{"n_layer": 16, "d_model": 192, "n_head": 6, "n_kv_head": 2, "head_dim": 64, "d_mlp": 384, "vocab_size": 8192, "activation": "swiglu", "norm": "rmsnorm", "norm_place": "pre", "norm_eps": 1e-05, "positions": "rope", "rope_base": 10000.0, "rope_fraction": 1.0, "qk_norm": false, "attn_scale": 0.125, "bias": "qkv", "tie_embeddings": true, "parallel_block": false, "init": "normal", "init_std_qkv": 0.0361, "init_std_o": 0.00637, "init_std_up": 0.0361, "init_std_down": 0.00637, "optimizer": "adamw", "lr": 0.00247, "beta1": 0.9, "beta2": 0.95, "weight_decay": 0.11, "lr_head": 0.00915, "grad_clip": 2.0, "warmup_steps": 506, "schedule": "wsd", "decay_fraction": 1.0, "decay_shape": "linear", "final_lr_fraction": 0.0, "batch_tokens": 131072, "seq_len": 384, "doc_mask": true, "train_tokens": 482500000, "steps": 3682, "dataset": "wikipedia_en"}
MLP neurons of a small language model. Each row is named by its layer, matrix (gate and up: input weights) and neuron, and shows model dimensions 64-191. Each number is 500 + 25 x the weight over its row's rms, rounded and kept within 0 to 999. Numbers have three digits each. A neuron's up and down rows have the sign that makes its largest values positive.
After each neuron's rows, "fires on" lists the tokens most often at its 100 highest values on Wikipedia text that the model never trained on. A number after a token or word is its count.

L9.gate199:515497548465504499513539501518508511497528491541507482521544511487491498524482503524516507479491524509480522531483466516507485505547472469526485522496470553468512520504495428509516494487519491493562445469551497493512469531505502528470464491530502529504489508471467472470465513513498489519475487526518458514549495492467493460519453493481518483518521498518555543470482525487468513499491
L9.up199:534512518512544488523490515529493498509521481470495477492525490538490474495530502530481437509468483539467465514524496509530500498504455498506509538487463530515501530492504511485504506474455492515547515472480466543494500473467539533469466472531495528521477516503487473489456474503544525532514505539508475483518512483558489461478485467481478484490495519519490455472485524515469507483506
fires on: "'" 36, " Mc" 22, " Mac" 9, " Van" 4, "u" 4

L3.gate208:472472451517474475439504484473478472493513531491496512481530498475475495501507480532500491458532511504535519486479518580477476488504508483572485493519563460487497549498482435481485505484546549503495488460497489457531521510518491506493511479490457498496522491508502489465487482520446516513459520519460471472478490492490468481482527523490494482503538520521513485507529493506499503498442
L3.up208:574495451476499506450511515482489523445477447498461485543541483510478524475499511492519469496541506517481448494495476464504495481473526512536501533479532495489498534520505505466487485508495527493521498531522502527458529513523514504464485465520542485478488492494499505502471529471496511482478515499446463477493501493493512518488465460508492492530505502494487496494460506505500485455453
fires on: " the" 50, "." 6, " of" 6, " and" 4

L9.gate64:498506490531472510440495549521534494521448498503536503457503477520529520489527500523472463502477462511506517466527520512484516491516530453512477548526484495452547457526479474456465521493508459511476494485513494508470519494471480507504466525504523482466493471493533536481467498494553496458512485526512497512482525491480554511480520527497500520526486516489467501517463515491496496506518
L9.up64:504496471518484512481529497528479521554528498523502451487489474507453547498488538488516530532500511471478451501540486467501520495481505491490514498510519557468508508477499485496531511483457533496504506530496468536526505503521494507515493478507499515482477509520537463545462526497527450526486509534491464495539518481500457521524528502473533538509502510489546502485465476501508490467507
fires on: " comp" 28, " Comp" 14, " app" 7, "f" 7, " def" 7, " rep" 5

L3.gate309:492510470507507494502538546496532567511513506514501492488458495502497541507513509513485481472473465490484524505470513469549534545482489503473480524460523466487564489555536512472515476484491493473468535486541507529514532468522490556513465523473511487524524502484535447517506499479465527488478522468464540469521532490518477489510505528482503490520468517468471479469474494494460504499479
L3.up309:510489504491501481541478496523501491499497479475548505489472533479532496531502497477498484522478493491545549457511513505499476547503509521533466455457498485465467470472530492517510526479522519523467568473474498492487464460477473493539497519462466475530499515521468518441520511521549515507553548511494485512506496498489496509518498484500480523551477505549534530518515491519478461509536
fires on: "." 25, "us" 11, " |" 8, ";" 8, "z" 6

L12.gate113:500505503477527522494491488511480471475510491457521512483504516483477490493523509522532508491502499534523473532481500506514511469510488481508508533535500550501504558490521447551463550493496508520503515508500497483494478480506534529464530515467506529492498487488487518498492501542515511497514496541536473491513506499521524537519456479487541506474498528515492509511501537470520518511501
L12.up113:506488494482501468480508501501501486506527489528513502527536523465468497514506487485533499471498507492506479491477477513516546483506499486490477528474502497467526563542518490504478468494465505482547480467495473513511509494507541552507535539469477545539507473516481526532447555476515494526550508434502491472462539527551514466539494524469509503477496515517484499531484529531485496490476
fires on: " Mc" 18, "'" 11, " March" 8, " Mac" 6, " November" 6, " August" 5

L9.gate147:533541488480496534481502541501485490533526513508475537485482498453501475488459508520507498498496456464497494500462501500497513528499511483456487475478463496512507468501485486554460452491514538474496487501491507536476468495556502491530476486470507520486442515485477497470491515519503468474519463517493437464504480452464478520501463516531465501520534489460483511491477497497473486503481
L9.up147:491577479516453487498530561527482476476520479472492507508504547521526519469492460527459515478488530489509465483501507485500526516501483539478463519499474468510527477489466491486462498470512531483478497517460503475468499478524481489525502472506478504474486524497528500518477466474528491507550502511479478472512542469525466511497503543522494515503501473485468499478486476487483515458511
fires on: "M" 49, " m" 36, "-m" 4

L9.gate130:488515470509515528467489517477566458490485486504509502500461514545510449564475481495500500490501477467509468523436465510490511518513436509479508527520489519526486501472483501524515480516527499475484470507476530540530500526512491480503497515508478482509537514495487505489527488459513541507471508523541463506520525538520511522461494514502480491511516509511508478504515520496479515492495
L9.up130:473499521461480504495526569522452530493463513471510480512520506519520475471508458545565473505479508553529476521515503483501529515512514495459492496505510488509481533496465517520495499500432496481503499474490494504492485513513479447504497462498451498497500449476501530476442505473547542494525481526446473508504473465470498524529489526515468540520417512477514495505500494460517439498486
fires on: " N" 71, "N" 12, "-n" 6, " n" 6

L2.gate74:532529495524522502507474463481478437459528498482549481536485495450514535510507478498488493483508526517497537505499519534515493435538466525511503508561477505499487516510554503475476464490547511502518459505470536513463470517501452489495466514465502506489480528512479493516486508473436477503493517531485489501524539486512504504507502550472471491488500485523522490509498492491531498486529
L2.up74:514507480502528487521515493479484501498476517494521512516534544515511503515502482520501500480506483552456508494507493506522486490483473538495512518524539544511481505544514493451493445466552487461501504498556513503491546497555487455503516479470504474491513490529513489554509490498530475493497525506462447488510426503548536510474496534524543492513528490533493501532476442519498474452498
fires on: "The" 34, "." 19, " of" 11, "R" 9, "A" 6

L2.gate209:528505518514507544486446456504515489505489509479481476453525513486501500478529493512518499501488520485504520482496538509447500487489484458482524490520527509510582485508487486493488501493511514508544516480479485496494481486479442524509531477487473568480499467482503517483509498506525523527515495487499492465491479486496500530444543535522589500493471501476488505509505516533465495497516
L2.up209:513530504516453485485470516510529491503484480484470483500507450496487485496533517489534498508468522482505499469455519504462477545461415469503471524481483516480564488537504480507489484518500504542506506473532493536465523487455495474539488487496469508523506451557489499535515528488549519474494488468491511503489494480499471522474521522512487489482470492499463524506497500463481504483528
fires on: "ic" 51, " of" 16, "al" 7

L12.gate156:476505554481517462460519520501470484533468513471464508486473433499485500527501532465505511519491504484467524532546462459488507533486496520501502471517549507497475478516508539521507517508447532496492486494514482513529517548506492485526505505499511560488514479523497504556521511498548503530493443503515527486483493460516522487472525514476534479488499435508495506507524519498488461524480
L12.up156:481508493518489503477539522482519518539491539546479459464523483479546476439496500517523489522523468528456495528508471470460527507497473552538495502508499499541523465458515505552504539504458565484496475527457510489509443522491496487487473527506459461475500515487478515511535501517469498512487479517548474488497495522491513516498522530459517571448533544488495488530515496478500492482520
fires on: "r" 32, " Pr" 15, " thr" 5, "h" 5, " Str" 4, " cinem" 4

L9.gate169:486529468510473492468492499491490453479434507462513517511503479512515498527475506536487520491487492568490456565490497540531484506523497517503527485460487519529511519500526478513507492510470477479503504525524498483512480505493505484527518514474502472522477497515451486497505483480492499482500506516493478542535509509528531461523533471496472520452512496492512485551498532458507513536446
L9.up169:494510519491483494495543530534506505489454515533458516555476518522522474528525540513485499518506530531523475507511429508541473515531523500501507501464523504483467520512482522520559459491502481547546499503508515458489518549497533491483507500500465526495430477503524527483523501527493525470499498455496457503535526539505466510522482500485490534497498504512493501577503502503502489487521
fires on: " N" 48, " n" 36, " K" 9

L13.gate128:509454488516511536480525515478488493520505450501504494520495495499478537486523505548501522524483452477509527502485478510534514520509455493483432505493538542489524537536485503490511473494488530504506500484531514530493507524473513465490520483495469491490473504491496518490532512510475460439488513510492477492537557502488494482538460449503504498504522538502453496511454500511454466486514
L13.up128:520508470522489503502506487506486497515533494506532492461502497542493541512526548508504468501477459462469477504481512521507497526481479544495482475497550481541498484494490509474434493555525499499505512520530529508537518445512446497473470481476508524538497508514486490483531536555542516489524517502470537496504476504498494444491488506492510499465469469491498520487461472513459510504539
fires on: "-" 41, " |" 7, ";" 5, "ed" 4, " of" 4

L13.gate6:467503453543509503496465507529521527501484496501504463530552487501524503517466523486529502549479508496489500482498509480511497566486466497501463532514507502554504462495512508525507496487511563477474532452500473482531515499483531487485509488468511486536475500499499516488520519485484500484487487460527544460463503473469512469496537495512521483481595513511489544487495524450447533479531
L13.up6:484498500516485457515485489470515489481488518479555450476466461484508490515479488520483511498501495444457515489531475482477518517532457561472473496504498528498479527507518469541504549472507539417491527449502478487497499500507509489445458475484500464482479457487475459505536517520497490500488506523519510521481530517492511519495536509487493522470499528503509486504513509455471487482513
fires on: "r" 22, " Ar" 19, "h" 17, " Kr" 4, " " 4

L5.gate259:509539475469581501531507454512498498509474490518472483481494483464478460477501535504508503525481510479482479501531478525513498481503516511523521481493516492517516502550481496496529539500512462501480483487490507501502494490511498530526568510479468471521506517501482490521532472500502539521469504495521514451523542514435517493483528525501503471498462480499482507471501527517469531535511
L5.up259:513510488487520489516535513534512538509483448477501503517528533519487523536485493501513501496486503496495508518479505535504496529464554496513476542532546539468473480543512476527483474499520480475533487482511503534432536533521513475504481466500518481550510458498544467482488505492505487474469529470533459467478487466480505461460477538487561497460498522499450491485530463444516502495514
fires on: "ic" 30, " Christian" 9, " English" 8, "ric" 6, "ian" 6, "ive" 4

L9.gate277:515514512481510523532521524531523542475451468515509492507503539468474501451455527501509539494473458470473529493516492504532514533528493535501471507511526455496468514524479492497417510498493449486541503492494552515490515529493496506498501520541475521460506533477440520540461512527500473486492473475534476504489467484506522493529454497531498498510514495492473448487447486488468463481520
L9.up277:535509470485468480501540502511528467522469480498534513477509513480521557493485534469538516516490494533510513477504468513534466478488537516510532538471505515506477510492523501506515474464501479470478493487501453487492493497534528476521506553524462516508521526537494500559524494480520504507464521488517498509528533507542468509478492520520504504554483534502540504499509483512465471508540
fires on: " G" 19, "s" 10, "os" 9, " maint" 7, " arr" 6

L12.gate352:454573454490503466502480488509496507475525512537489488476518496509534484454493532523468536476520473524476496499495536515504521500517468524471530487429487505531499490515543480533480488512488494531535504514495509497496536533486494453484518508471490518519528504444487508501491479526525545515508462475452468442498426510547505497534501446473507523493512514480475446529525530446473485438517
L12.up352:470488484537503506477488508511548532497496518476458494465527504512521498490494536511478505528475502450477480452523510492518488496494477505473540494475493497549553495472529484496522496519492457477466503440525492510536499494480494476477517508494514550510504524473498531499500510458475514500481504502505507452510496474496501522519447496484495495481516501527515491487495499482444498493474
fires on: "\n" 56, ")\n" 17, "8" 4, ")\n\n" 4

L5.gate103:507498516484522512568542517517483476537444483510469489463500516444490479554471508463524456507464503498493530432479488503484513514497528517448500484481518474490524478497466531493534484493491518463514492472523500477522481477496531542501535480515487530520486533504494484518510502454499490508489498497467496462532493481490497501497467558519500490502491530489527467503514454448519467537516
L5.up103:534490499488451478531538509471519507503535519503505525527530511473470491500515501523509566513498527483491469497493498483501480558501501492508442459501497457476509515492505505472503500538517540512501485525521486510496499478500447565477522480521504488486502519482528501548487507512473528482548461512538487536452507475473517475491499521527494551507526490517471538492516484479486447477491
fires on: " c" 77, " p" 9, " m" 4

L12.gate52:510520516484525530491506482472515474478468479509479497496491471505486487492512488475510524520491524482505471508522489517497521459505531488492520545514474512490462497557460496484545483517506479507490469508560472467527509484546482533531495518518503475494438533507481492499520508465457458502541501532496424480516510485451558518513527532470500437481506486502498478504474479503493509510477
L12.up52:517470489532467490546505490489499545495497507524493497533521473478472511462521507534491512529511514502503469508521505475512550521483486460474471451515509501493513504501496508531502483527509463513507445502471530521520511476470519496511515524497545533526491465505521526477505457505530488528491446519487485461511529467481556519507475477487499530513544506506490558506507501532517475466458
fires on: " p" 52, " c" 13, "-p" 5, "-c" 5

L2.gate355:539483506525461485486504504414529490482510472508485513444506486469487509463534523516520527484487492510486508507509519551506460538511488539480486473472510496526488477486515489501477510542532504507467487491463487501508523506511466525486480493494457531450523491461510513527507492522503539541493502499468549488525487508491493531452467520565504503510476469526474475556504498533522504531520
L2.up355:503529509478541483523521468483472513513521527496520497489509484479466487513479480478532544529481491485513503490484499488499513516509442522444498470497506531474506529507487560515518533471460520518499497511542486487514531476505464538490483487476530506456488511484494511548507481525471487495491450529496485518509462512540495507483470492489501520485523491472556455504541482516540519504531
fires on: "et" 28, "ut" 23, "ot" 14, "." 9, "art" 9, "ur" 6

L2.gate126:513522508500503492494500519508515505458530558490481500476515480510479568477522532484512525489514513523503490472507512519511517477475485507483466521490471569505525505505523475489491536488455503472514481475516529520530524451486505492463509486525491539561489497518479479519495533549508551473541515495527502479516495490458516528502541456524539495490507492511484487493506495512518538514454
L2.up126:535521550485533511466496498499496493494459483509483424495517464522478488491544519470537493521528520497479506558486540500495518540521463453499515503539521482481499500508506460512498493519530552507509506522498535515494520507468529522495497522479516482454489476529476496523492510501496508497477510474492460548528476519552507534472508480465514469456544468483484496475516491505479514509507
fires on: " rel" 16, "r" 12, "l" 10, "ol" 10, "al" 8

L9.gate311:513520527501527428455470498462531502519510490514516516514483502489508489521502491504469507473486539523500481496522494483482462500499475517464524556554460509491468497500497478507527461500463517488485541510568525473521513505492535516491476516513463505498502527457459552508513521503496489481477477547512521487515508472533567475482456487519500494545490542504524502483496549506509500488520
L9.up311:534508499491466499482480510496538492493495483481485435499487504535530543519512498481530461513479506496523511522465529517502459525503493507484509508472463505483482486527502505579454469486518498537524481501480481519508520541478481516471507511499452514453491481489485515529518524480534471537485514497492448517522464514511492515494511533493465538531513484500536498511518496487492479522496
fires on: " D" 25, "g" 12, "u" 10, "i" 7, "im" 5